config.yaml
d_model: 768
head_dim: 64
d_mlp: 2048
norm: "rmsnorm"
rope_base: 10000.0
tie_embeddings: false
init: "normal"
init_std_up: 0.0226
beta1: 0.95
weight_decay: 0.027
lr_head: 0.00336
grad_clip: 0.5
train_tokens: 1341000000
steps: 13813
MLP neurons of a small language model. Each row is named by its layer, matrix (down: output weights) and neuron, and shows model dimensions 464-655. Each number is 500 + 25 x the weight over its row's rms, rounded and kept within 0 to 999. Numbers have three digits each. A neuron's up and down rows have the sign that makes its largest values positive.
After each neuron's rows, "raises" lists the tokens whose logits its output raises most directly, leaving later layers aside.

L6.down591:499467479501490556514487457514510578519527520509498503486473470516520473505496515501478502515546476482480461518530485525495495458521506486539461514510536497486474510508521529561450491545455487495491517491504535505480515525526531480518481519468510498474469524497493532489450503515463484464436453498491530511480509502434461530527484520530475491463486466530479473493523532479515533493509482478514474478529527506505475476507522493501504491484517463480529478513520469517486489542501480515496512517514514484504512513532490526513516491494527481533452511556518468506549495542498476559
raises: "power", "ston", "so", "esh", "ley"

L8.down875:449505581464562471493503507500516477464531541526517499498512504478506518527485516493477493504546498501523485491523481510527515510518504476469486506518463539477506455520484471543459508498498458516467511521445480518543496483485499502517497508512502513486506440552490489511500507500521526501513507525473509528495495484495471486482472472494525522465468456497494478512500532441508473457477476440478477493502522507549471466530520516474484487489497534471495513511497515485501460542494491511504504519477493433503534505536496460527536490477495514486507462516483535571506490452494511489
raises: "on", "es", "e", "le", "erie"

L8.down1464:510507515472491475484494519463481509503488532486488538494539485462472484505504556470492492454510518514469505476514510447457514494503513499495490512512501539518502544482520507474537480510488507504474533513535462510511482485514486516479487464485509513532507489470499472506529488508501490518492464521480485491485532471491530507475536526509520470495500479525469481478473542551489482491536494502518479483523493511477487539473489502522497524509459462484496495462531513512466529436499507521510499506482492510497492464503533515509498444506488496471516482542508455482502528529496490474
raises: "ing", "ive", "iv", "ub", "ian"

L6.down1367:477534482510504474496485500474535514513478515511468519483504471500474518561475516501500486548605534480498460481478517520481530502496471475526505467470518515479510487510507515510501531527486462490500542465512500512491510517531505531495500508500532517476486513429485562483514527517537520536521464479512477496521499510475489494471501470522511465530514500460568486497486531517486467500458528544494483498567465469520533526503493468472475471522524511489460486497483502474513500524474513511501507498476485497496489475505496506468504510496490493488480470472469513540497533490501546491
raises: " \"", " “", " \"[", " instead", " over"

L8.down1898:545503533490529521491487522493493496500518496504507481499533509489527528509483504519498471478560512501454527459535483459502481514525534496509494499513542507513527539470518448493511506503465481512475514506533534486475508519481506496490518519474496493470510491517485488477526528474507488475512462503531521544466539521475464479453512523522505535524517514515480550564520527499455502516495453501477488510501490516449498496484514490485511462519501502549494493481517522500520492471527510545510475482492490475491478516505492494459482506502536534451502498497467518493511493504508502517
raises: " others", " some", " other", " elsewhere", " contemporary"

L8.down1298:517475468488470515507459495463466473467513494514528496496458472522493499477523487448480511500490499523519524505521478508501486501491525520503508474475503483512521543451494480477481497498477480537530449453472474485497467479530492566498502498538477520520483501486529483500478502535505501479503473521470538520523477515474464508541537526503518551520520473539564480522520492500480503504526499526522476436531521494517531495537463468484444490480513508522481522529515485529476496478486522487510502532475557487502506547527519505510507525516528506501483511485464522510492492480498505460
raises: " anyone", " researchers", " someone", " members", " friends"

L8.down752:512517487507533512483516533545488495452484478549495485486504562482510523509478525514469448506473488497511505523521488467483524481514495519505472545519524515526510457465515499510485483485512533524461485503476522502484477548473496531494482513464485447460485518499450460486471509505498492478494519512467487495516533525503503482522498490497476471533499502501500531511553501497482477480493501503526521484516473485466490458456452519478555517508506491533517492480540496464498473504544507474509468496515486511547486454533496534523494520503507491508516493466485481504511514480504487522
raises: " addition", " response", " regard", " place", "formally"

L8.down1074:488528492516482503505505476507482502457519463454504489476455551514508495533510525507480485465542532530496483501498460528475520527471523479512491481497528480496538519518519500475450517472481507524483492494557497478497502548463512461475578481496470527497480498550478532545549504496501519536519484475482528502495482525530486513548524503495526453488526483484474476482489476465473480446484510495500461505454501499521474473501527481556513476516485491509541511474508482484518498511472511490523453518477497514511501527549501472558498490478469526499490489480494487480504481491530482489
raises: " obtain", " completing", " passing", " help", " determin"

L8.down1303:485501536520466524497499530525485476435524479491511538520462492490509495480500505562461520511486503518517497487482507475485463492534539511468505495543528521500496530476521498504493528500530499543540525547502495485504496437490545495498499462498516511499483511511509490495543484540505496489453529441511499475506503466504514518481513472503520498471516503479484499499492487453464481487480477484514543507500461534421492463520522506516517462466494497535497501484521497474500507498482503490497498442470505484491504507515474539479508449509481511473507475483510499546497493506495453485
raises: "t", "na", " headline", "ts", "to"

L6.down644:503517476540515471512486561517523493483528471467476530516462489481489515524502514533529514491489501482547461532493480535494512500494480501510547448487501497514475494504516488481502524548483504520485512502474516501506535491457496507537502474462508440555504459508470449447489535521537527493508526517543490450514510500522515507452456479524520491477496462475498467502535493463463479530494488526520454457474539520548451498490502487513515491503489526488509468487511461474520496459533457479511467492546519455516493514504481471480517553511464489507544440497524525491530508538510523462
raises: " them", " himself", " him", " themselves", " herself"

L8.down1977:509523505460511497522527475508551548535487484505491540489524491553505471467512491475512513465548522472510545499471500516514506498503518503525509482501502532536494459522529572507483493529528513471479511523514524464468468490494480530499509489527495481523509523542528498466483488488470494490483536469522510503533491503482533454491503522502465538475488537519462516521493477476512469470478471465460532523494503528501534495525527495467517513551488553471528475486480540509506461471493523538487505536558497507484507495512514501535512535501485517520487494552501510483518457481511504492
raises: "hal", "me", "mi", "up", "les"

L8.down486:470505497487479538483525506456512474454506518481526500512477537495499535481519518486497484492441491526519513511465482508503479459507483504518473529522543499479473465511480521468552510479477491503483513511551514502514490495468480542502506509525489475494470505563499484462494497512533524491452477494451545520485525529509480480486502462506486520505483476507510477476516479473496493514532500533497480489498488479507496515515526503492477490543516497501501472500465506502457488439514522481540523457503527492541480529482495493505484568525509504513468469521524525504493514539488537448
raises: " friends", " his", "Career", "and", " studying"

L8.down1151:499512513484523479547489495518493503505512496499470541484524458497488461492516478539491496505549520507493513531488558562466493478534485509489498500518512500523492495506513511494497478512487496502520500492542481464457487523500528521476516459486514536506487465497509525492527488523500480510488536503466458499466520476538516478516512570468504541485501454489498530489480516529522511478498492505455458512520520502503520516459491494530488521479495487554521501507512499506500460517480503493527467524534458496506487518516524555490540520500517501525487474478505463474537501505499568457
raises: "isse", " relations", "ful", "ment", "ance"

L8.down495:516449560490531451526560485496500496495484466501516538490502505532497524486473514511532540482507532471504541475490565482478465512454496516533515522501506475505518511457506527453508461484476453479507490519490458552516517498467483510561473502476479498562477514525470524505495506517483447513520521508505472475486518518488515496490506535488476459491520515524497507528495509516518480499503485518486463488506527478482494492466504513508500477516518516496505487564504517530475467455515504523480529544522485476522490480516557491516522516524501488495480504439491536474530518454476514477
raises: "ful", "ance", "gee", "rious", "ions"

L8.down629:456530523535499523521502480527503549577485504556512520491498497510495493497501480487511503496490511522486454550497543519448480533492477520521481535508500491501488463465541495493468510529469486469519520473489491462517461459509517554475483468502474522542493540522471496490496497493508544491502537469497497507471519459457482503498508513517522491539526501492480487488518482530474498488487487498474493543557490533553512501518475455531501483475507465518518490497481548535541544445514494498487491513481519484497504479474486538501498515519520493486529412467486503486520525527532479483
raises: " themselves", " herself", " them", " second", " possible"

L8.down289:522475553493535495484499442520514494449504466466480524525534503512510464515472454489483524484447458488477500480516464515518516533485514481498492477460544459509517450491501507524524503519499527482519513535490436521511479443519497514532470502508440577493502508502526501484521515528488517505544485516483550508509498513505483484493483477498487504485500529461544497456469457476483470540499504496513514497513492468523468513478497458511495501489523517503508532497500493464494479480488531472524473519489578527466487497498518494562544489517485520484513516486514511505518481492507534464
raises: "d", "ative", "nce", "rs", "ments"